python train.py --n_layer=10 --d_model=192 --n_head=6 --n_kv_head=1 --head_dim=32 --d_mlp=768 --vocab_size=2048 --activation="swiglu" --norm="rmsnorm" --norm_place="pre" --norm_eps=1e-06 --positions="rope" --rope_base=10000.0 --rope_fraction=1.0 --qk_norm=false --attn_scale=0.177 --bias="qkv" --tie_embeddings=true --parallel_block=false --init="uniform" --init_std_qkv=0.0217 --init_std_o=0.00485 --init_std_up=0.0217 --init_std_down=0.00485 --optimizer="adamw" --lr=0.00151 --beta1=0.95 --beta2=0.99 --weight_decay=0.065 --lr_head=0.0092 --warmup_steps=429 --schedule="wsd" --decay_fraction=0.793 --decay_shape="linear" --final_lr_fraction=0.1 --batch_tokens=16384 --seq_len=1024 --doc_mask=true --train_tokens=188100000 --steps=11481 --dataset="wikipedia_en"
MLP neurons of a small language model. Each row is named by its layer, matrix (gate and up: input weights; down: output weights) and neuron, and shows model dimensions 48-175. Each number is 50 + 15 x the weight over its row's rms, rounded and kept within 0 to 99. A neuron's up and down rows have the sign that makes its largest values positive.
Before each neuron's rows, "fires on" lists the tokens most often at its 100 highest values on Wikipedia text that the model never trained on; "fires after" lists the tokens most often just before its 100 highest values on Wikipedia text that the model never trained on.

fires on: "=", "-", " name", "ther", ":"
fires after: "\n", " the", " bro"
L6.gate350:42 48 44 30 52 94 50 48 64 60 35 61 32 60 69 51 63 46 46 65 78 03 47 73 74 26 67 25 46 49 53 38 35 47 60 47 42 25 57 70 45 50 37 44 53 53 53 37 66 37 49 41 47 37 61 30 35 37 37 54 51 38 45 47 77 24 47 52 60 64 25 53 80 65 62 51 80 65 48 71 49 60 81 47 58 70 73 51 49 15 38 33 40 21 50 38 61 75 18 59 63 33 28 47 46 28 76 67 48 60 30 59 57 43 59 28 59 30 42 21 50 44 53 39 66 48 36 64
L6.up350:57 57 43 78 53 38 58 44 54 34 39 27 70 40 65 50 55 49 73 50 25 26 32 35 61 24 41 11 52 37 39 66 31 64 62 47 34 56 78 70 37 66 40 61 51 53 36 38 35 38 41 75 45 37 27 00 39 77 37 62 58 77 68 58 16 56 60 68 65 21 46 61 21 52 42 51 33 61 68 29 36 60 58 82 53 75 67 68 72 46 48 61 63 63 48 51 46 50 42 51 31 60 75 65 56 45 46 35 78 36 46 33 33 62 25 55 57 63 54 44 50 51 61 59 37 40 71 34
L6.down350:35 40 24 47 12 43 52 56 52 88 37 76 65 53 37 49 61 66 53 66 66 16 39 60 86 19 40 56 33 75 54 57 45 43 60 31 46 51 76 46 62 72 44 77 54 44 17 00 34 39 40 25 46 37 45 62 59 27 09 37 45 69 59 52 51 36 50 59 44 47 48 63 52 61 51 45 48 84 67 56 36 59 63 53 47 53 45 64 35 61 37 50 31 57 42 41 43 72 49 53 51 47 22 52 52 54 53 32 58 53 24 47 58 42 34 58 37 31 46 28 54 61 62 43 72 30 67 25

fires on: " |", "ep", "ing", "."
fires after: ".", "F", "W", " G"
L6.gate252:42 62 66 47 25 64 57 26 56 20 51 57 27 42 56 51 19 89 46 64 77 77 21 49 63 42 67 48 41 60 51 58 41 34 25 52 51 54 75 62 32 59 43 48 33 28 42 45 44 47 49 60 60 66 40 50 39 65 34 55 43 41 39 60 68 40 43 47 52 19 64 78 28 56 43 33 52 37 53 50 59 55 48 64 58 47 64 65 46 28 48 32 75 62 31 52 90 51 50 45 46 41 26 60 45 46 25 37 37 83 36 47 70 88 54 44 37 48 59 35 34 42 34 54 54 67 49 37
L6.up252:65 72 47 57 34 55 40 53 55 67 63 68 52 36 25 68 67 38 44 34 29 69 37 60 74 70 92 65 12 53 57 50 48 48 37 59 59 48 77 21 33 47 63 63 70 42 47 76 24 18 46 84 54 52 54 51 64 30 37 61 44 45 74 41 57 47 63 50 54 27 46 61 37 69 36 19 43 50 48 50 41 29 43 41 42 49 78 55 40 51 43 52 39 36 62 53 63 61 41 95 44 64 33 30 34 61 46 54 69 78 20 67 50 45 49 31 36 44 56 50 52 55 39 55 51 58 59 34
L6.down252:47 49 55 48 40 45 58 56 76 55 45 33 37 65 68 55 57 41 50 66 40 36 48 40 44 66 70 42 42 56 63 58 61 41 42 42 57 56 50 62 23 49 65 56 03 30 17 53 66 31 63 38 47 72 64 32 56 86 50 28 72 61 32 57 55 32 51 39 37 22 55 38 64 52 42 27 46 69 70 63 46 60 64 53 43 40 50 30 74 45 65 22 57 32 41 41 54 62 72 51 48 31 52 28 53 36 58 43 48 47 63 57 61 41 32 42 59 28 43 78 34 57 42 36 55 42 66 41

fires on: "=", ":", " from", " by"
fires after: "\n", " ", "duc", "el"
L6.gate748:26 49 55 53 31 83 55 62 59 15 56 52 48 30 68 37 27 56 41 66 54 41 24 57 65 52 47 59 41 49 30 58 15 74 41 39 34 24 60 55 22 79 75 55 34 31 31 58 31 33 56 48 50 55 22 34 39 50 54 58 51 54 59 74 50 17 48 47 49 68 73 44 53 52 40 78 66 42 49 28 54 43 69 61 52 53 62 65 52 43 61 52 45 63 41 52 91 60 57 56 59 60 52 44 42 66 61 33 63 50 38 51 49 38 52 66 76 23 59 39 40 59 28 43 56 51 40 44
L6.up748:46 57 23 61 41 84 44 73 68 27 81 40 54 39 71 52 74 47 34 32 52 21 36 37 63 22 44 65 27 56 22 45 56 45 45 20 60 38 63 64 26 52 61 74 33 39 29 43 38 35 60 35 35 55 25 22 66 57 37 34 61 64 45 59 39 53 59 57 51 49 49 30 40 47 18 76 38 33 54 26 60 31 70 75 64 49 48 60 53 47 66 51 57 63 24 38 60 58 47 64 44 53 50 47 58 48 58 23 58 40 56 35 41 51 60 59 64 32 48 37 35 77 44 58 69 46 61 00
L6.down748:52 48 00 46 42 65 59 76 66 66 63 48 43 39 47 59 66 70 48 33 45 16 35 45 87 31 28 44 36 64 47 36 81 01 53 51 53 52 38 48 51 47 52 50 52 39 34 46 60 42 48 33 54 48 40 35 56 54 27 51 09 72 55 41 46 49 55 54 57 26 39 55 53 47 51 57 24 51 58 33 55 36 52 51 52 36 43 42 46 54 40 45 36 46 39 60 58 70 44 36 55 57 46 56 40 46 53 39 65 38 33 53 64 54 44 56 29 49 72 34 33 69 47 50 66 00 43 14

fires on: "ief", "ull", "ey", "g", "ong", "ely"
fires after: " k", " ch", " so", " f", " h", " str"
L4.gate149:12 41 34 73 66 47 37 68 57 00 11 66 51 67 55 36 47 25 42 63 67 17 58 59 36 46 44 49 57 55 59 43 31 54 48 57 31 23 76 42 62 63 38 66 47 43 37 39 35 54 29 36 48 52 35 47 54 34 52 37 42 15 32 33 60 18 57 54 57 56 51 57 33 46 29 54 68 81 48 78 39 60 60 45 23 63 75 62 40 47 23 51 84 54 54 74 44 72 59 34 34 50 68 54 64 57 59 42 53 41 53 34 41 58 35 77 60 54 35 47 74 49 34 81 64 66 44 44
L4.up149:67 54 57 49 53 50 52 54 63 50 58 54 65 95 73 29 48 48 62 73 58 70 43 68 50 58 48 60 63 33 53 62 44 30 60 46 66 46 33 43 57 47 73 22 74 37 80 42 68 13 53 70 33 35 63 45 37 46 38 50 49 55 32 47 48 41 99 54 52 48 58 28 40 59 46 53 65 43 18 50 60 78 57 61 56 55 48 67 56 33 40 39 38 30 46 68 51 48 62 42 26 34 65 46 40 57 54 21 66 45 59 43 53 84 48 84 47 46 64 44 57 50 51 80 41 38 42 50
L4.down149:40 42 48 56 58 40 53 50 44 50 63 42 16 37 43 60 74 37 68 42 41 41 24 38 45 54 31 45 51 62 16 36 58 51 35 53 54 31 58 69 50 23 56 32 58 56 41 33 49 63 40 59 25 36 57 41 58 59 44 37 36 52 42 53 87 52 25 48 37 43 60 37 54 41 50 69 69 64 54 47 34 42 35 43 35 58 45 45 29 66 38 57 65 59 46 34 55 44 47 72 35 64 84 42 55 48 41 34 53 58 42 62 46 10 62 37 47 59 42 52 70 36 37 35 33 06 34 38

fires on: "th", " there", "ter", " under", "°", "fter"
fires after: " mon", "ar", ",", " Mon", "A", "20"
L4.gate50:30 60 62 51 71 51 39 28 63 38 50 48 71 42 49 50 28 69 61 83 31 43 76 48 48 55 64 60 80 40 51 29 40 53 35 44 58 31 25 49 15 62 67 59 30 34 61 32 27 63 52 53 47 67 22 52 39 32 31 63 52 64 44 77 44 40 70 30 23 67 43 21 31 34 66 36 46 58 43 60 73 54 66 32 68 68 80 77 46 62 34 68 67 68 35 58 36 49 39 55 60 44 38 51 30 64 37 45 57 55 35 44 38 63 37 58 46 58 63 55 48 66 60 44 61 44 51 49
L4.up50:60 58 56 37 74 68 65 99 54 48 55 28 58 57 50 36 35 66 51 77 57 49 38 33 29 44 52 33 57 54 71 57 57 47 51 56 93 55 46 72 37 47 36 83 56 45 43 64 49 40 70 65 71 49 34 58 61 58 50 60 63 84 52 49 35 39 36 70 45 59 22 59 58 28 73 61 40 21 50 55 45 36 34 52 67 60 30 61 32 52 40 58 47 62 52 65 57 56 32 64 55 49 25 23 42 52 17 50 46 56 66 24 49 54 38 56 64 55 44 36 33 44 55 53 52 45 50 42
L4.down50:38 26 28 46 47 47 59 61 80 50 68 58 27 60 65 71 61 49 31 43 40 37 39 57 48 42 53 74 41 21 27 30 47 39 33 53 44 41 54 29 64 52 34 73 77 58 83 76 35 44 56 44 54 30 36 57 58 23 39 30 43 59 44 38 61 62 49 57 57 21 47 34 18 63 59 54 57 65 45 57 64 35 37 38 43 29 67 53 41 44 50 55 68 38 61 57 36 13 36 51 66 29 81 51 46 36 76 59 45 72 64 54 49 47 46 26 48 46 68 49 70 18 18 59 65 30 46 54

fires on: ".", "ri", "ed", "u", "iv"
fires after: " C", " F", " c", " G", " A", "us"
L4.gate490:64 67 50 16 68 42 28 74 49 38 34 64 48 23 50 43 58 55 42 51 53 64 57 82 38 53 44 50 52 71 59 49 44 61 40 62 54 54 47 33 40 66 67 50 32 42 44 44 62 33 40 68 58 45 22 79 68 65 34 64 42 52 77 44 54 55 32 40 63 41 53 63 66 46 27 63 74 40 37 61 23 72 55 51 49 25 47 66 39 60 62 52 56 38 46 65 49 23 21 18 41 51 45 74 54 57 16 54 34 47 64 40 25 75 37 57 49 18 35 45 27 24 05 31 32 64 56 68
L4.up490:72 34 66 39 57 28 60 48 52 45 41 43 38 29 57 31 43 93 48 56 71 72 60 67 68 63 43 40 40 71 46 47 49 41 54 61 55 51 44 36 37 32 39 32 60 50 68 60 47 57 50 71 63 56 74 56 72 67 42 48 48 78 95 55 42 61 52 42 67 40 59 55 48 59 42 52 28 60 70 65 49 45 37 60 42 63 47 42 70 69 77 83 50 28 40 38 66 57 66 39 35 68 54 47 34 43 39 44 34 72 60 50 51 47 61 44 47 47 39 66 57 45 37 41 52 44 33 61
L4.down490:58 65 53 50 42 35 73 51 91 68 71 54 53 56 42 33 38 63 59 31 60 65 71 58 44 57 49 60 63 77 54 51 48 53 97 65 52 67 29 50 29 54 64 16 78 78 46 45 47 42 53 40 32 67 51 55 41 20 66 47 32 55 84 59 45 32 44 49 59 60 47 72 57 48 51 52 48 45 61 70 55 61 33 47 64 29 55 27 49 87 55 54 56 78 72 50 48 43 32 36 29 45 42 27 20 29 35 25 32 76 61 48 53 63 41 52 53 42 25 59 52 56 60 45 62 57 41 58

fires on: "et", "ett", "ist", "t", "ic", "v"
fires after: " M", " s", "om", "y", " ex", "f"
L3.gate719:71 47 56 37 08 63 30 59 50 23 27 71 60 68 45 38 47 46 57 85 60 51 78 27 55 56 36 57 52 29 35 59 54 37 53 62 49 52 40 48 24 60 49 35 60 22 27 68 38 36 62 48 69 40 88 13 69 53 71 63 54 54 61 51 38 53 58 48 64 30 84 38 84 48 52 62 65 50 38 53 55 66 43 58 67 55 39 65 63 62 77 48 56 41 49 63 47 74 67 48 45 59 63 52 62 49 37 34 37 43 37 33 79 54 69 49 54 57 49 67 37 36 42 60 72 54 34 59
L3.up719:73 38 49 23 62 54 57 33 41 53 46 39 64 42 68 71 58 64 62 33 47 69 65 54 39 76 54 36 62 23 46 25 52 41 67 46 63 51 46 57 62 39 38 66 75 51 48 35 46 71 73 67 50 28 54 48 53 71 41 30 40 67 76 67 47 48 50 24 52 50 44 52 74 36 42 72 40 28 60 40 85 40 44 50 42 72 41 27 65 69 63 74 54 46 36 19 48 62 70 73 44 60 24 64 33 45 99 46 52 76 44 61 69 42 61 56 38 38 63 26 43 75 50 45 40 56 48 31
L3.down719:47 60 60 44 52 30 47 41 77 47 46 53 33 57 57 60 62 28 63 67 50 54 51 67 43 35 51 20 51 36 57 57 42 60 35 79 66 76 38 25 56 48 28 47 38 47 51 83 35 66 69 51 84 42 53 60 55 55 65 34 57 69 89 70 47 20 57 63 64 72 71 55 71 51 80 57 64 50 49 54 51 70 86 62 59 46 61 62 72 55 72 14 77 47 68 28 62 71 36 54 70 48 41 35 50 38 36 47 69 39 70 28 18 49 56 41 46 48 59 52 77 42 38 41 52 67 40 62

fires on: "ely", "ately", "ly", "ally", "es", "very"
fires after: "im", "iv", "ik", "id", " "
L3.gate628:47 69 44 68 56 62 52 69 34 37 27 50 39 68 52 39 43 50 44 60 46 11 77 60 47 37 25 66 57 61 24 57 47 38 56 51 62 47 53 57 43 64 66 41 57 72 17 33 38 56 49 42 11 08 46 37 41 54 49 56 49 59 58 40 50 25 40 40 41 39 38 20 57 42 33 59 73 84 34 53 44 48 58 41 48 40 35 68 49 34 03 50 37 30 58 48 53 56 75 29 71 26 57 57 41 79 50 52 44 32 82 47 57 54 50 69 75 59 60 73 72 32 57 63 54 61 36 41
L3.up628:62 57 51 48 41 63 89 40 51 38 36 43 18 47 49 24 58 70 54 64 71 29 72 42 49 65 60 62 53 27 54 44 33 21 39 49 70 56 57 66 56 57 56 66 64 55 76 23 31 70 55 48 56 16 56 49 75 46 47 65 54 43 42 37 72 64 64 46 53 52 68 76 52 63 28 47 68 66 39 54 50 53 64 73 65 43 47 38 34 70 48 83 69 45 44 64 37 55 68 55 68 62 58 35 57 47 67 52 37 41 50 53 29 49 52 61 45 77 25 48 42 51 53 54 46 64 36 19
L3.down628:39 46 68 52 61 44 50 03 38 45 65 39 38 68 42 45 50 29 51 78 71 74 62 28 33 92 38 38 47 30 69 25 55 43 45 57 20 43 41 48 44 44 52 40 55 50 48 73 38 43 58 46 41 65 62 50 66 62 09 19 52 47 47 60 62 66 57 54 57 46 47 43 59 31 27 57 51 34 55 23 49 51 52 41 72 54 45 27 36 82 78 46 61 71 47 62 17 29 30 14 48 76 52 29 54 63 49 50 58 39 47 56 45 63 45 78 61 29 55 58 65 49 64 78 45 65 73 60

fires on: "et", "ain", "t", "it", "ans"
fires after: " me", " s", " rem", " M", " m", " V"
L3.gate143:59 69 33 42 52 57 52 77 40 36 29 34 43 28 62 52 53 66 36 24 59 49 76 42 48 43 91 37 63 41 29 55 47 30 62 61 58 41 56 39 36 66 39 44 71 32 22 83 53 61 49 36 34 40 56 50 16 85 60 51 38 63 69 48 40 53 42 35 47 76 48 42 63 69 54 72 81 49 43 81 53 50 18 40 52 74 55 61 42 54 45 42 56 48 55 45 70 75 77 61 66 52 73 63 41 36 36 19 57 35 61 35 76 42 38 70 54 72 68 56 57 24 44 63 35 61 64 42
L3.up143:67 62 16 61 43 59 43 14 41 43 42 55 49 56 62 50 61 39 25 12 63 63 59 67 47 63 30 31 25 54 39 57 29 47 59 45 88 53 50 61 43 57 62 35 32 58 30 53 44 33 41 42 48 59 63 29 38 34 23 30 54 80 59 41 50 21 71 47 53 40 63 56 55 22 48 53 38 26 38 38 60 60 36 34 62 57 63 52 47 64 26 36 78 27 37 56 47 38 43 79 64 63 34 54 51 76 55 89 47 60 57 68 48 41 66 49 77 29 77 32 58 52 82 55 43 52 59 22
L3.down143:57 60 42 38 54 64 80 58 32 40 32 37 66 22 67 56 44 59 43 32 56 57 64 32 48 45 44 57 41 58 31 69 39 52 53 35 55 45 44 54 50 82 49 43 54 60 44 52 51 42 41 47 51 19 61 57 43 47 56 60 48 71 44 73 50 44 55 64 36 37 50 52 73 49 70 40 63 34 24 50 72 46 32 77 44 43 70 92 51 48 35 58 46 59 67 47 54 29 51 71 60 29 44 44 39 46 60 56 55 37 48 31 57 48 47 56 52 47 85 73 57 28 51 68 08 57 31 52

fires on: "th", "oc", "il", "amp", "ub", "ution"
fires after: " mon", " m", " C", " Cl", " T"
L4.gate546:50 56 66 36 40 50 51 64 72 33 57 33 57 74 35 26 68 53 64 77 77 29 69 22 44 51 42 21 62 21 71 58 49 51 47 41 60 76 48 32 37 45 04 52 59 32 44 26 22 27 41 53 55 35 58 12 45 54 35 49 53 74 43 46 55 38 65 73 44 60 44 50 65 35 49 39 71 65 68 48 32 61 82 26 51 66 19 66 29 42 57 49 78 50 61 39 57 00 49 50 43 70 44 57 60 44 42 40 35 39 46 37 52 54 54 53 25 51 61 40 56 20 52 38 24 72 54 66
L4.up546:51 47 70 34 36 48 50 60 34 45 66 26 45 67 46 44 46 42 41 29 59 33 58 24 46 51 43 35 60 22 82 21 56 35 27 55 63 41 35 74 51 66 54 91 41 49 52 62 32 50 42 54 48 38 40 34 38 69 23 62 45 53 43 41 53 72 59 48 37 31 40 64 39 30 62 48 50 42 67 48 19 53 57 40 31 62 32 68 50 58 70 51 43 39 85 72 64 48 27 39 29 65 72 54 68 64 50 58 31 69 61 53 42 61 33 57 50 61 59 39 53 45 63 30 36 58 40 58
L4.down546:61 66 15 38 47 42 38 45 53 52 42 29 62 75 46 58 43 55 46 59 36 34 55 39 35 37 34 66 36 63 48 69 79 51 24 52 66 67 44 53 79 33 58 42 53 74 55 59 52 17 66 35 38 52 67 50 57 20 58 55 26 58 48 64 35 51 33 47 53 67 54 34 69 33 41 53 40 47 32 58 92 69 26 59 63 47 29 54 56 50 47 46 05 60 48 47 68 58 50 66 41 40 50 39 49 75 49 51 62 60 38 38 50 61 50 76 69 40 53 82 39 58 59 49 50 02 66 55

fires on: "\n", "emb", ":", " Total"
fires after: "\n", " Ass", ")", "|", "anguage"
L6.gate527:58 36 75 40 64 31 46 42 33 51 24 55 38 69 45 58 41 40 50 47 37 35 60 44 63 54 46 83 27 41 45 73 25 46 27 38 17 45 27 50 41 54 64 38 41 56 51 17 21 60 50 52 66 61 26 51 71 45 47 61 64 62 22 61 41 43 44 55 42 36 43 66 45 45 59 38 54 28 10 62 66 41 38 34 53 41 42 15 41 34 64 48 36 62 61 52 49 57 83 54 53 33 53 52 52 74 55 46 52 93 48 30 69 66 53 60 38 45 67 55 62 39 53 45 44 43 64 50
L6.up527:69 32 50 64 62 20 49 78 32 58 40 21 54 49 60 70 37 41 41 42 60 54 63 51 49 44 59 66 55 58 34 56 43 47 58 32 47 51 52 34 56 60 44 30 60 75 48 55 22 51 51 51 58 68 64 32 70 38 69 43 57 78 58 59 64 72 38 61 53 51 28 29 44 58 16 36 00 36 54 72 64 33 46 37 64 43 38 14 66 50 59 49 66 60 66 32 39 66 66 63 51 48 60 30 34 57 61 33 52 56 52 36 64 70 59 72 22 47 53 40 77 32 53 51 61 59 71 33
L6.down527:37 38 43 57 54 28 51 91 44 38 36 38 63 53 62 69 46 46 44 62 60 42 35 42 39 28 48 45 55 60 71 26 74 53 80 64 48 60 67 82 45 35 29 39 31 63 57 39 57 36 26 41 61 21 57 49 39 58 70 48 78 54 68 41 51 57 75 52 36 74 45 48 38 20 50 55 50 53 50 68 47 49 36 51 62 56 41 66 49 68 56 35 62 31 48 81 21 80 67 47 51 47 26 64 60 23 64 35 50 41 75 37 19 39 57 36 39 70 43 53 71 63 46 63 59 00 44 34

fires on: "v", "ind", "g", "b", "ich", "sh"
fires after: " Har", " k", "ou", " Bl", "ur", "el"
L4.gate664:33 55 55 44 50 62 63 65 28 35 47 65 26 59 60 54 55 42 49 75 36 38 11 77 55 73 53 74 53 61 50 59 42 38 35 36 26 53 62 51 41 56 49 52 52 61 26 64 54 44 56 43 52 55 44 13 25 52 52 46 46 19 18 46 41 49 44 38 39 54 66 57 65 67 63 69 77 41 51 64 47 45 42 27 38 62 34 37 47 58 11 39 54 46 64 58 46 76 81 44 45 52 58 44 44 62 75 29 56 37 67 48 42 66 56 41 57 63 64 54 52 42 56 54 77 45 56 60
L4.up664:82 20 46 62 40 31 42 33 68 53 64 55 66 47 60 51 44 34 28 68 50 40 32 58 30 50 15 42 36 62 58 66 53 35 58 29 26 61 68 42 44 53 37 63 34 74 44 54 55 47 45 48 73 95 22 46 46 62 52 37 47 51 57 55 64 30 60 44 59 64 44 35 44 63 62 19 58 55 51 72 42 48 70 26 68 51 30 34 60 48 62 52 73 32 58 71 44 52 60 58 37 61 25 59 48 73 47 45 60 34 55 27 38 41 44 30 44 51 69 37 56 58 36 61 34 44 44 62
L4.down664:55 66 49 15 56 61 25 47 25 41 37 63 34 43 53 27 53 32 51 43 85 52 55 57 59 68 56 54 44 40 41 27 85 58 61 46 38 42 46 58 64 28 73 55 50 71 60 45 51 67 49 42 42 50 45 80 60 68 55 57 72 10 67 26 23 38 62 49 42 45 81 30 49 32 55 73 47 41 43 29 52 41 23 57 65 39 63 66 69 33 40 41 27 36 71 53 43 45 60 59 59 17 56 79 56 38 50 58 69 46 66 46 61 52 58 53 56 90 69 59 64 53 43 46 62 30 39 32

fires on: "s", "y", "ib"
fires after: "-", " (", " is", " \"", " them", " "
L4.gate297:32 49 69 36 42 55 47 33 40 42 44 58 73 66 58 47 41 39 17 40 56 17 92 58 54 56 19 52 14 68 60 26 40 45 33 54 53 42 42 48 40 62 24 83 51 70 65 44 51 45 43 55 54 42 83 51 53 45 21 64 65 54 25 50 30 65 55 57 28 52 51 44 34 30 47 32 17 72 44 47 55 54 64 59 32 60 48 20 58 40 44 39 31 33 40 55 66 47 46 64 77 40 67 64 52 40 43 80 26 20 58 31 58 40 47 54 57 26 59 47 48 70 38 48 46 70 42 50
L4.up297:69 20 57 56 61 44 12 51 58 84 69 64 62 58 38 40 50 40 41 51 28 27 61 58 44 70 19 66 38 68 60 56 48 33 58 36 51 43 41 36 36 60 42 58 72 78 57 45 24 68 32 55 52 29 45 54 37 51 58 65 35 72 41 61 71 52 53 53 18 49 46 61 44 45 71 60 42 51 50 75 48 57 37 81 51 40 54 47 24 36 22 43 19 44 49 59 44 28 71 62 65 30 63 40 43 48 31 36 53 41 64 58 56 54 29 51 39 36 56 21 86 62 57 42 41 58 74 52
L4.down297:52 35 33 51 51 71 53 60 38 69 52 27 55 41 20 52 28 47 32 46 60 53 59 41 57 48 33 41 25 78 52 26 61 60 48 43 51 64 62 34 44 47 48 20 54 61 54 40 82 52 56 57 71 46 54 43 27 76 66 63 58 70 53 53 16 26 68 60 54 34 68 40 65 50 41 36 59 53 45 38 48 14 25 36 45 89 63 73 15 49 37 53 37 31 47 53 59 63 43 61 57 66 55 44 18 38 47 30 40 52 50 36 68 40 45 74 47 14 59 39 54 27 33 56 64 27 63 51

fires on: "er", "ist", "or", "e"
fires after: "olog", " sing", "ine", "ran", " writ", "it"
L3.gate132:49 56 47 72 65 30 37 33 37 65 51 72 40 47 64 26 04 47 69 54 78 47 48 48 53 66 39 56 53 43 77 67 49 79 62 51 77 55 45 71 42 56 19 44 59 22 43 48 50 55 29 49 71 32 54 56 40 64 78 57 36 41 85 37 36 30 47 54 36 56 54 63 51 59 76 46 41 62 55 63 65 72 63 25 30 40 38 58 54 39 32 47 50 38 31 62 40 36 36 55 52 36 54 49 78 56 53 88 34 56 56 23 52 38 23 39 43 38 49 61 58 57 13 41 56 59 57 68
L3.up132:56 35 41 52 74 30 36 58 36 46 25 47 34 29 47 60 39 44 57 48 34 55 57 73 36 23 59 53 52 51 66 53 47 65 75 76 61 48 60 62 49 57 55 32 46 23 67 36 38 46 45 63 40 59 34 17 74 52 45 61 42 58 56 74 46 52 50 68 66 32 45 50 64 41 47 62 54 71 63 49 60 54 36 39 57 69 82 64 55 33 60 48 27 38 77 50 73 36 57 74 59 60 48 73 49 59 59 62 43 67 63 37 48 63 97 68 19 61 66 51 73 51 51 31 47 43 33 45
L3.down132:44 49 35 50 43 51 43 51 59 70 60 51 72 67 78 48 57 60 39 43 74 62 62 63 32 58 52 72 64 57 55 66 43 61 69 47 62 35 29 86 77 33 31 61 27 71 32 35 50 56 43 63 66 53 67 57 59 55 78 57 32 59 45 54 40 53 48 55 48 73 85 67 65 48 28 34 32 55 57 61 61 41 22 55 55 70 90 56 55 45 45 39 57 42 53 51 44 56 56 44 23 26 70 59 56 63 63 40 63 41 54 51 57 48 77 54 68 45 49 34 55 26 65 55 51 28 59 53

fires on: "ical", "ist", "ul", "ific", "er"
fires after: "olog", " J", "ient", " polit", " sing", "og"
L3.gate401:76 45 50 29 46 72 53 23 33 76 24 72 69 51 43 70 19 47 82 66 57 35 44 40 93 50 55 35 53 39 47 66 41 65 16 70 39 61 67 50 16 62 43 34 50 50 71 35 58 48 46 46 43 66 39 42 32 51 53 35 53 70 34 46 42 58 35 32 74 73 37 60 63 47 38 46 38 42 58 31 66 48 63 09 78 39 73 44 43 78 64 68 57 59 54 44 75 44 42 36 41 36 68 37 63 27 46 29 72 62 21 47 34 50 45 52 47 45 43 60 54 54 42 15 51 50 58 53
L3.up401:45 30 31 43 84 49 60 27 32 65 52 61 42 51 58 78 44 63 38 67 41 30 51 48 53 54 76 61 62 53 40 42 40 17 38 47 62 56 57 73 53 60 43 37 62 86 46 38 50 54 63 69 40 42 68 57 70 46 49 43 32 41 32 35 48 55 27 31 39 90 59 69 61 36 89 64 47 46 21 52 53 63 29 62 49 66 64 39 56 48 52 59 50 47 60 60 57 70 56 64 45 57 60 29 51 23 83 37 53 72 59 30 39 19 53 52 36 80 58 40 41 96 43 40 59 53 44 51
L3.down401:48 57 51 76 45 41 53 75 62 65 42 58 44 83 72 57 61 59 53 33 65 61 45 60 44 40 47 57 53 32 43 55 62 75 62 44 42 74 47 57 80 45 59 63 74 58 37 61 65 59 46 52 70 45 38 52 68 51 52 49 40 49 26 73 48 24 49 53 54 47 73 68 23 22 47 51 53 48 72 45 56 65 56 41 53 60 78 39 66 21 55 29 43 43 15 27 39 52 54 69 58 63 31 34 47 42 73 66 78 62 54 65 58 38 85 49 81 52 67 12 60 60 64 48 44 53 63 62

fires on: "t", "iss", "or", "es", "at", "att"
fires after: " p", " M", " an", " An", " P", " d"
L3.gate90:53 49 69 26 22 33 54 64 49 54 35 36 70 55 42 37 44 79 78 58 12 37 65 52 59 59 78 61 63 49 42 63 39 57 63 42 60 57 71 42 32 61 61 34 54 47 25 77 38 53 62 58 50 64 42 40 51 62 46 54 49 61 47 47 51 48 38 23 53 48 69 19 30 36 52 64 64 27 34 32 53 50 55 28 76 76 34 59 55 57 36 40 64 49 31 46 52 46 49 16 52 45 45 60 52 47 29 50 45 28 46 58 50 70 47 47 57 47 74 69 28 45 32 33 48 59 53 39
L3.up90:79 46 62 42 15 23 63 59 50 49 46 62 43 17 68 35 59 58 48 69 37 20 47 31 46 67 62 54 52 43 23 46 47 34 30 49 65 46 54 54 21 54 58 39 70 51 41 43 47 79 34 57 56 34 21 43 39 42 60 39 50 52 40 35 53 46 44 55 60 15 55 41 51 41 51 60 44 68 54 20 80 65 48 26 41 64 63 63 72 31 25 34 54 32 46 69 81 65 39 39 57 47 47 51 50 58 35 61 14 41 73 49 43 59 31 56 58 54 55 44 42 43 53 38 28 56 52 22
L3.down90:68 66 57 59 55 32 51 32 30 60 52 68 34 39 36 64 69 67 52 50 67 54 57 56 18 38 50 35 41 47 57 67 69 45 59 70 77 70 59 47 26 30 71 28 64 46 53 63 12 57 35 49 47 24 49 74 46 45 39 39 56 31 60 61 54 35 55 74 49 70 49 32 22 50 38 61 65 61 79 65 42 41 45 50 79 53 30 64 50 72 54 36 75 64 67 52 42 50 25 43 52 41 50 36 52 59 39 76 63 37 60 46 53 38 48 31 17 64 52 37 40 36 46 67 58 03 69 42